config.toml
num_attention_heads = 2
hidden_act = "tanh_gelu"
attn_scale = 0.125
bias = "all"
parallel_block = false
init_std_qkv = 0.0268
init_std_o = 0.00525
init_std_down = 0.00525
init_out_by_depth = true
learning_rate = 0.00145
lr_mult_up = 1.45
beta1 = 0.9
warmup_steps = 205
max_steps = 5292
MLP neurons of a small language model. Each row is named by its layer, matrix (up: input weights; down: output weights) and neuron, and shows model dimensions 16-143. Each number is 128 + 32 x the weight over its row's rms, rounded and kept within 0 to 255. Numbers have three digits each.
After each neuron's rows is what it responds to, as a language model described it from the Wikipedia text at the highest values.

L3.up78:128083110147121154159124113119133134098180107176114098139160161143125102072154122148089119130066125169094123183149162208138102155173125122154147154113128072082137116124095141093138123113139074124095098161100163114161097137131206166111133156149128159225108115139119169097117116158096077147100106123116083092115133134113149117138156151101110178096127154146100066153192113162142135116160
L3.down78:137057151142117126124147133105136131098103105151122128128172107220152054139157143139150108093138138137106099115112209101117151150149120102140181109089102120114094121125110163080168156150150077175114166160071149130162090114134156180106096103158097122121133120124149153109086115148124105115144111186129112132156089111110164087127096115153092148121117082113123118148115206166130144157194
Word-initial fragment tokens

L7.up605:113103130105108110094101163154083168155121111111110132081159124106140125127121107106119140140193142075175120135148159077110136110126157126180095103105089189145099119139141157161074192150125125087163094169125188127159112096152122169137128084139164165161133177110108087159129093173032138109081107112186116172138120126122181063099079185154084088147139109116114170110186124126146146138124
L7.down605:109148165121094182195174098113168094102148091151143089139141106134094080125094134123103210137149180109127110167124116073163125138165076098099121140084143118072132162166105123113141151094131113176101127147132189089075097096153146137124151172147143100127115137091098106106081122135130116100165106136118164144064123095166077085148130117152171135111174109116141144108159089134153090102064
Second piece of split words

L7.up600:129133103164152113176088121179116122138087087219125083146156142226124150092153097196059189088138137109142125128167156102133150108090155083117147160168082086217135122165123138141118127126129084144153163128178127081102101087155135097125149167146097082123098090168125176099156113152130172151133085126154118201103144121074079154117142101128175131081126097141178108116156117155101097134152
L7.down600:110139129116127148134135120140164111175163140143122123098178191158103097099134147086128088155164130123142152088107145121097151173213148141058114106108120153012111143154138131127134105111107107074165142137094157164133161109155161087111078141155174115076127124168173078177130100171139066151145118105099132080170117123168183143138155157150060161092103164112079105148141155135110124068087
Year-completing digits

L7.up227:090160121152108139142170109096172149175148190158136117072163097122067089182104093090129125157136105132108118160081102128117124145184157117117139143135147172070112151128085164126163121145141125108117107176093191113069105150096155162100169123043144161122078122117135213069100167175152122199110142186136117138130202061120115125161140120163108100146093117121120146121107093125107154148117
L7.down227:134159091171155182108119071113172086109093158140059148129170161132141164140105138106134146079133129176127133098098146125090072101087150136116057092118094140157146104141086067079107123187126130111140050109129062117152135152166185122205078126085168151157083160148159091174128144117157109105125128121135103060141129146141105120100130144154096172095135140137196131146137173179085119172146
Definitional role nouns

L3.up531:107203140177149129127151113170076184136151108103082125130091081111101142131088070183123136149101127186147120107152118185123133098128164110132137169157095109112159114165114129100104143133137188159161096165126173151120144112082127128075110106119144134143089080149043091089105107065103190151157106170148102104112088078082149151106165125167125156161151131050130098075094126151155104174106
L3.down531:117136148176173119126119120151114102078158118196179205170094128113192159141126068108115103152132118133080114131136124211185035082163201121131119055135130148067139147112111131083078094111162108089116095133102090114149146095117120165135100104101142107142132110116132083124153129155172110081079154101163106109102096086090151116142135098140097153144163205146131123079198156175130143140103
Split-off letter h

L7.up352:062109171129079177112115117079126142102089117144171139117138150175098110067125169108111149101183102122125154123056079096122113151119081136123144179125146115131126112166134182103180146179108096121115115128120114129078092133140165177121112179170080128128162110167135108120138140111199144070165061142157170128105120181097078126140157122106117172077096144150165149150176091128197121119118
L7.down352:123080078192182129117135093190157116121135106065171110144134138099174177052044145100123122110095110129123090122136111137128100180143086154143135116108146144152118133123114127096080141125129221227145134108115185070179117059117081144173127156117144074179138087151145152126085124128155166148216132127126100120173114154086134109106126146121078184145097118117130128172118179088130154125092
Clause-linking function words

L5.up434:133111116140088142106104140160159097185114081113128099064127168121181077096162133157097086093122134148113158102086167073172153140184060151156174153171117144097119132086100121151142115157156106122169168145120086129109136126164063123164164147143116172166095082108157134147191183113102156122180158153153113128131131094120135074135057172137120104112118037099155168219087112116096170132137
L5.down434:109101146142153124156137118136132119113140168136054137140132126114184149125113108107133122169160109067090164136161095101045090088099070117120103127150170103182161109186141097081214063083139141132104143176119137104123170091146144133103201108126109167115183145167096136125077102127151150152122179104103165129108082192151103149127133092117111117128193119141150152101098166101110096147164
Header and descriptor word endings

L7.up599:120174164153115133186160108151121064098118120151168130168100101134157089138095106231097101098130118143087104122152084123127162166129077114112118150102140065114181153171179103184165093144111069118104156142086081158142106114211096173157151096120131165065143136126133123131049107124169140094158100190173141103123104129135094126160133130095186108115168152105130104131148111203094132147133
L7.down599:218109098090135052118128116118113125092126135153065127122109124127108160139190142117156123182081142073135127103134221111090124164095126150132105164130129122141136095100091129137119098105162134123120094112110117134104176141132134101141146095127167122144131150115148129132176136166160090116101145135091124168105195123139149100067154081135151121125150127097089114109120160133125208149153
Sentence boundaries

L5.up345:082159166163080145118075188133142106139153115131096100131173200106122154099128107170090147114196126090136139115118130073124164135115165089169176148129036127120081146167172174135105152099083145101093102125124164113119126149138126119061102098195132099167075187100072114157158114137106153125105107125150114144071111192089158109156122115183093064150134135111168174180159102164165126116121
L5.down345:127179106202136152200161083118107130079123158106104129172100080167174085156155124094184124146117122164134108136152186181151115167149101129043136142095216121095147105092113112068151149156171076115114148102129127144102123157084132106114140154160178124094103133161118105087129107085136143151160133129117165131124084050100115194101167072072137138154156093101119104056109089136106069135134
Word piece after capital

L5.up380:077124151102175102144128080126192100101149104121153070190096104056081080133103149159121149099112176153131090138094079129147126177134099148071136169113139125137088097146100116115166104085186079098141161120188096163137128141142165076135121156180082111154127071121149152112091115083170092115164124140109176150111081069162169153083115073182188150127180154149158154118168133100123113101142
L5.down380:055143152165196081066131101144125188134078119134146071101188100156128132173177134128071105114144183124114139137157105079152105091103126185111123122142107088214169127163126138152128178100140095106203125103127131140136081135147085119125122186089096119097096113119131173146171144155086165149082141133112113100123130085092119157170139129102104125151105125090167092170103185128115141112126
Pre-name opening quotes

L3.up254:158160082143147164114119124146085171133105177126154127101099115113135141102083119113159131111110123160141148096092087141147165092176135102160163127118135094176103133123115122093109092197172096160140167112084153108123123133125120182073057165155126074090115174112122133145196145078090167108131070130160203154179135039101106090116160146104159111149157142107143167123114153090228143141065
L3.down254:182123133117166159090099074127113132103139137135133181153114142125129149102068105117122124112173122116108173121114135167057104128096073086083128089142116105167120148113111112194117084166095088107090168137145155084143146184175128095142143157149119086112186146127068052134089131097150169109199125071172162193155164188153116102156155079132129092081129088145110133120141162139161127128122
Medal words, compound noun starts

L3.up427:190152053156099122091149110138105111129083119109180099104113125129122145143109135179108118140078090162140139123117140124117206176161090112085148153145130106115179060078088144148116110125178105173066173084100119161135138191092111181091147163123175112089076113073131137132113183139097194133152158187158140096126168101148191153122098165152132085117140094086159150131120163116079105130110
L3.down427:178120131111171080107083159130124078061129118072097120200135084045147138099128148074153107124153119079108150107121138121124130116159148064129134118105093120148180127109094132154078140094109156127141160154120169112083072124211113162072162157112126118098155101108109093179120164128048197128089140136129089184170161109190170153148110144179117124140126106154113120141098192148135137113142
Section boundary openers

L5.up537:102111137087075072156115107132170166125113119161127119071087125089139100075133113121113137113088000121134127094121093127149137108074052142142168122110151083137184103098163123094146134063084133166111117143144158156067127101136078107142121060165170097130136130155131049090111087125128101156115091116096089138194142107130115123152077080137119123134093137122105157111133095076124158114080
L5.down537:105133083083134143104092189056047175163125095136140113172126119113103126087164116103141081116096156097145135163132089151193113088101164167084169182106073155057136111145151092115115131178120117094147171180133109148152178116157178156080208153124147129128113134141103135070131096112152060140114114148133105172105139130155107097099166133140103122175142090148127152094144163138092173150155
Mid-word continuation pieces

L7.up115:105154153152097157163160095082091069101116106154139136099142143144140079122095137186140128057083143137090076122095124127183171133153127137085152137154153079116198117118121112116173094128086094170116192113133161180123136120171197156085105195118079069130106080127088141072132136133146143072167143160143160141082126097091083134137114087135100161112113140108140131086150070129097163121079
L7.down115:091183170087125131118106175164133144115071064097097133082141151142133179122128155120119168128138139072115126154148104065100039157127115141096159093145145145161155152081124072162138101095119186133123092129155171160132077102148097077119128170119162149138172189147114096182083120198124103123082102095124153130110156169178159072137112126146099097167091112136224120134142116089211105118120
Table cell separators

L3.up39:170104093126132142082118132105090133123083100137111096142164070090129092112130144150112076134096143199122170179095072154145169104110117190155162186211126128177072119082159182117138162130122139132137133138129088121108129152092141114154085184135089101149154109103133151083157144095112177165134181089175155103170129171172172127134108133149107112141103163100171154121098160127124081110121
L3.down39:101148182095115153190079077107169165121135144104039082100116145123147193113165187085135142061104094136097105122192122138129074161124147110153094130093088120138170084182081181148104130131152067184176137112153194142120107086143090128128185178127112112033093085122120084106172098084108115182092139143109149115126124105105113155097175081143173102150116117141088098143085134140126125101160
List-entry label separators

L7.up137:115156139151072150151131113117143148106146133080143158144093149137091095161121122131120131138099125132081092100078126120138166109145110099113115149137153140104088119187072134059060098131076149129152174119111145064125136207142144172150150128098104097217175096156100158133071135158116086082126143140141117186134188145138146081181086088156123039092128136084148142142202075081150145139145
L7.down137:084126117118156097157065137159105136143108163162185134089151154131181185097100039164189160081133126101186148176146163041053094163159140152145108109152142116154138154192144156138106134111083127053147156118150132159153123146100125123101102111098136133102119156108177148129074136128152145097132131124113144098162102124117103139138106111188118117135131124131054195065095119156100075158149
Date openers, mid-word fragments

L7.up506:146130116136132133103148099128128130146152153109159098072090142092130103025124128116165115159113145117134164119144075101085190107128157131197137125157108107154129157139118144134121095092066117151119192123152103108081123190105111132105111199121121106165132120054126181095193173068145156112138079129121125116182133199183126146080131172140122150102108170121141148150118202124077130084132
L7.down506:162134155128172105132128148024105102099060161196050146099109100146148136102142171104120118107151145115128138142192128109126182106133129130154124079112139076127151139153059142124116120155146148106129107149150143110135089102147075101155035142090119173103134120117111100116093104193107197121109139098177123132163136167071163144145107079115174123121140099142130137148138199141152120121179
Name continuations and determiners

L7.up415:094103103105132132086106157104063160121167170161108109134191069124167080201153134118150142141136173107084142143128178127159127086141132099091103130157111163078138182113143120165102090152114162131106091135093067109129166107137189091107177110065051105161094125106101166073163110105113159137154093125091126098147096113101111168094191129220078108111168164092154113118149197168121105155118
L7.down415:087136197113053088101148095135212130148109157081111119116091163084126165129143115143084190095083109134176100145138178080104128175087107147129137096125142042155084097151086160114131103146124133142153117101145218116112108160123105168161051172144162154097168109129148110124142125131090079080150113092163126118139156138140120157188114104127144100126120112212149129160144121078101174104160
Predictable next-token continuations

L5.up62:131140159127127116116066091112076146117088135116152147097148137134099157163118122105108123169164255136071085148147168126124137119132124107073149105076128140153129175164174113104141143159165087151112145125076126103174136187161156166143130183104092166134100138146132112122141135142132149132092084137119163190121139146151142126097179121118099111155164124129132123121142125166117127109090
L5.down62:167100122138085096119185142124136129072088130145121112146074070100138106160097125175134147135145083169134154107152116146059129145148162114138077091099168126133140132109149175180068085173134116120151095103166137145064121123137104105172119161113142090110133120106124090103109127128077161178121124117150127105119115102089133182131138045100115128116131105130092106141141105054099090095107
Mid-word pieces, bronze

L3.up125:113044157148115107139128090071187103101116112177102076131163102088108120113099105130126138094115131156155103205116099160195142152140135114181135134174107116128079121118153201150198158102151135121144103114111151113129150127109150124113155158077083104115087116144157156107144123094151096132083097076136184158159112144115117107097104066188109167094179160145141122126166163169129165133121
L3.down125:158088173100138110182106147047137133128167095151098093093097122131156199132092126143128165089097130180116068119126127106127104128163156152132126100164131051132103148166167186140091158120088083078133171128136125127129083119142105190117149196070131135135107094076145138076150105180103068132094126110102163115139116155149128140085133100183134132106109096062152128153147157117107223151166
Sentence-ending punctuation

L3.up49:157115118160137132140198122139111144175188116073121118096147124105094051134112104131124137116173136125169102162077108115091174143094126104131137138143146133101095124145139126107133106146096119147127148193094141091080149134125144130132156128068113130190129099091156165117140162128129116134181129143132121113123087209178180127155063050150110121150136075098164195172114109105067173171063
L3.down49:159142115133127204098098108149122117146193096114050160096098092121120140134137134097226093101176141099143178119120130129185071106051096123160127130091110142137101129143085114117184147136151108091155133147108162134156072157167085079148152156172159081099147141108149122126161179132141126171093119111146114052124148116146058087161071126141107164107183096156130212109121119162192137146130
Header and field-label nouns

L3.up458:207108156125142149149114090115137086134117141162156149131146129173141082169134103151076113168112111135071100172149088155162159128135140108159094169071146130083141129132119102111126156133172105185141090113106133116095075135144119198113132148154082154155106161070118161102079083085096133142122137074100119170109121085140110089142094140158120159107100168126081160239198161108079133173112
L3.down458:166155111129096087119110153176144152206186171127123113131064095160115078164152111111073091094121135152131152098150147167139119132150151115161158057107084163144146187131118196131162181122194122132144132130107155157080146140089138076066107124134053125120079083115118139149096099118111080169085132087109114133151135136151152122097136154134103106114140079113183181158109122146093184102110
Word-start fragments

L5.up475:162200102154102136097092120136086119099096101172175085132115131153143143072125173180090175096127133170101171108135119168139150054153094134118134102179121114144178114065065098141154098153143120137090147161138087152112085083104196108147126164163134096095101114082094125109198125111104211113187135152129139112145204119130108084154105122102149103125162040166142130083089090139120067105079
L5.down475:119218146192133165137118137150101177113150163132127109066148209166142147166173058169085117084052116169184146126106166124148114133110133112146122175122158130106105154181093131173100157141092141091169142093138106111154136152104100171144173090124077154166100124088124156149104116131127129124092080136118092110130045171115149156065133157112151084065131117101096140141145108135150196149199
Year-ending digits, plus "The"

L3.up15:131121133187069151098114101168158177153123142125146125097127115081115084061134110156112151151144134107174096149190130107065151124077052164168138110141153162080095153096097138078115131111074106141116115119110106123081073111147158117137117116148148162179149102100148086106131126093119153031164131168166111109155139202157169136121140120128174132075136149100104151156173169148144160113147
L3.down15:169109126077173131120083163126133112108156100204120161140136105120099137175159086089100103121120112098136193152164095162071125124134127126065123159134150125153094107109160127133119145105127112010062145122155127142130189159105113097079136088162211189053153169111153119153107109133143116224097139081114108152103103129120141115191118167106156150159151118162141109123138085133123092147141
Word endings and "also"

L5.up71:124151153151145098069148124036140124157130143115155138145167125107098100138094150133083125156159227151123163150134133171134096126167112117107137128104074129081049110169121100126143157146127159172109137161071146098077135159133128218120146160147136059158122144129107101161102124092150133137050104142104095159109097134141089105143170159199154099114194121131095120073104058135115154108134
L5.down71:156095138122168152110183100151159153103116120148112129152095082126154126165148163164119154166135105122095111110159164061093126160169161144141151104115126118128158132104128116128137129121177139058158146103186106151151086111177058118113136182118139125142123125143199123072087124210138131060123173104134091126118126122102113138098126128095150134093106139165128116124118134148144118118092
Mid-word pieces and "also"

L5.up238:102158198147152089099067103158084046181159173147168144130149102122159168119080133126107164159125162140125159143117122153148084149177085136078116107107051138088005181176134161130147109186122164184095137147098139090121096135118102170131155169156117104172159146132088071036138133153160160146089097159115162197136129169121091117133112106184144109132161148151117090113139147130165181114113
L5.down238:108125174113101196104153124121120147121123095086116158122107047134116111143101130115117164191095108127093149140167147098143106176184157122071201065115142104093088168115134075121134055130122103094127114077140139138107103159117078078114095144055096154123079102124118124079058129174129098129122173116133078111146141108122174143088139106098143128105109083149100115106137142156142056073103
Pronouns and mid-word pieces

L3.up629:105133109132126129243203135170149131088111114113143118128168087109126142142153120128155159083037093119173104121122153102152157116091142146144145158176189137154155185082172126114159127159095132099122100179131159182128130082129060098132134138103134195078109179178175173122134077147108144105195135102116136095141166116157118116177168100125131203113112140098062161149131127073150139117102
L3.down629:136115174126109137098089143079131151150120116132125118171138195161081185065088182113158130153166158152181137153161145160184128107101125201134174164114090152121136143157094141131121136126119139192069142164121131112141188175125197161098158072142160189150157112103126112144190161146143133184105119141143158152143093119197154106110127142141148141146154157129133121143103148125132198169190
Predictable word completions

L7.up318:141131110144124114150160185109167081174128168176170113162110121139148058087068147169117105148109085138162152135137154148153136138148135124149124133129098193117045124156123198152180110084107180134108168123163075224068128139124114173162115123182154084120146106107115084124131113073124120155164103113152158126126139124113096160204134114233167101081161144107123139116114109106112147144165
L7.down318:165123217118169090041083080137133179136089127094118169140133148117150186131171145087090099189155150152063083160144073106089102132143159117098112133096108142108136161169138059122092143135149118068145129111122179119192130159122127123084176187104166145153120104157151138114149125170121110098089118149078082169134074125162149137036151201098127133145135142146115123114159153139087114111122
Section headings, word completions

L5.up247:107160044087110137181150145145162139110099093142069112120121157169115111119118128099123143116096000126151068092113148102163122098121111119135143139137149111165126101110063125123160145091082108128147157097158182143124158110126098110131127068137129146095119139134161121121119116102135066121181164103120174132152172114133147155143129144113130182161115124120139188157165186086159187133125
L5.down247:136147107181134129136101160130052169129119100136141078180168104111106149120127088095177108081190182157132142183114081185144191090152140179125128135133177132104115124123168163171104159160110124112150114196136130098133167093094206144166175122141184131135153147152093141141189133086172121182166112139156193163169110180161106090136091090125134084157149131118123156159138169177062120150133
Mid-word fragments, especially "it"

L3.up9:146208131139078157131096151128134152182157139136140227128126138120127095082133078142114208137095117107153096165123135163142153136160131106106142111147187129100128143173082108105125116160166129103076081109109084087131116134075122155057154116075113063179120111082117079139069074119126148128167085114132076143123158104146098122129122188126107179155128174061146137143108052064155167140154
L3.down9:098123150091176179142112173115127120109130110141062065100113133073112123165086128096140124119174126125113102106120164104200149155116123079138109132104114126113179110110121090128074152134137079145141146156134080206175062142092122121157168168167070128116108130110120110130107107135132164165186164164106070139148109178085097182170131112126128133064145110152110123184069139089127113067145
Add- prefix, possessive pronouns

L5.up465:124212114167025130054142079169108129110165117180110096124111115154121144099152181189106150157194116147144152113109140135137143130090097148099129138141106127131106144117149103124150110158161044097071072082118111111122148124113185124135136122195136121167113105080127136143112144161113143138142105169154105088101135123127150152112155141126146081142134143059147170182150136169156100100108
L5.down465:158100112115128113082132084120145140114128162100108101171093141096122079183143077045132069117075128160184090089140146130108122178109100134164116162101184173185101082204123150120105127111139179179169140109160133125115147146110076141101172166111149176127094117132134187092129050144193179141077117151179116113066163137131098067162097141131128175154058168158150142121120151135099116145123
Wikipedia structural boundary tokens

L3.up502:111121132079099135142068133137105081084181083145088121118095103109155119082084128154151150116141126172094154100153115227156154121098115091063120145171121089130075120144083099171164113089161106174111112181176114167127091096140147164135093152149130133122126112126151167108156180106137184135160141074073135127154092144155126088157158121096114100125191075131151122105137104138159090145030
L3.down502:094145128150157158053140100095115107156117175144168097098143145126155183078122138136090171135084128127117125175053160039150165175175065122165150152140129106134162161144147134160057170125098154099115149172094144113137164157087098177090143160144156152194131136114144112150077116135101089099134161221086119135109147137175161115089090145154121135108078120111152114129149143082094115123185
Word-start subword fragments

L7.up148:138146128189130101106175106168140186146231173119134114079113150123139182122174148123140154142132104173118125117125096157134147108104121106148093141143111064143120082110091134101089112176131177157103109110111077128101142163133149099114099143063138088161104080085095057122088179143116144085229158182180113123102144098113141151127083153125141112194128160101126115148149111054149098131122
L7.down148:203065125132161132077132130150124156168091149107169147083149135148151087145088143106153119150181125110130134060178092091138124063117136188108148099161171127162120070102195155141122091117109142147085120075112116135115166141210163137138141162103150173120129113117150089150125163182103171116060141089131103159167187122128193137145099126094043139124145127078098113096088184136131149077113
End of proper names

L3.up266:156123147130114135089166098122113100168142109140121101134102155096153167165031157145151121055109121136046056062152129152125142132172085151127114138120151106122148079151110153138114128110170209173126157141149089159115145129139166149148105130157106118158146124106148133115164117105071086094126121144071110153085102133157149087134118098099092077096176107105054193133138116116154113217081
L3.down266:054097100124076087086148107192118183119198059121141139130152132151146123185136155095162131140165136133089097089156107079080112114130177110101135095166099111154098165091143104128144158116088162174170069120184146074114156131153135147131182102144153104155194131133198131100098130122067137107145118133150191172145099114137135208142074110116150116117104068182123113132115158101108130146131
Mid-word t-syllable fragments

L5.up1:142151125168095157119145067125130101099104149113138135099086084147152163117104125125072116175148136101136145135160147124144193119093139127130138169111124134100121106150097115117097130099118158154106018082111089195120065125202182098146146118151156146170078103055095074124105102109123163111167222147160125149101138072082103145159114102126140150064115172123062154149125142163103098106123
L5.down1:150131119146134135155134156145114098144171092133116137128090135137126145084128203170151143110094107112141065132070146140159082154135084166129159114129147131200174128070107179160176123211093095145166175126129090074165170136088144108110140113122079146092125103072143148108092125142118122170136084034140167103133077136158136137138123101136129065169139100141182146079051120141108150102091
Wiki table cell tokens

L5.up611:122111128088084161062128123109132115103106132103078108091171176077190155086099106153084134142138134176141119118134125183130150065090142141178076167181101074203094111156137152118109123120067177175122183162094135164114071144118128096108173175136121152135144095152116137081162116103161125140102158099119143096103167171164133113081110123178148126094082162127158109097115180071117149146133
L5.down611:116134116131185104144173144106116081131177145158114094160075138110132176120118163118136124144096133187119126163143154143046137100115131129151111173145127113172129100090143128106169124177166100154106112071135155116105098154121110107128144163096050074124129099092121093139063099167102106144147083152199151139178120086133076129097136150153177164155150205091101100104162190119117163140184
Delimiter after a name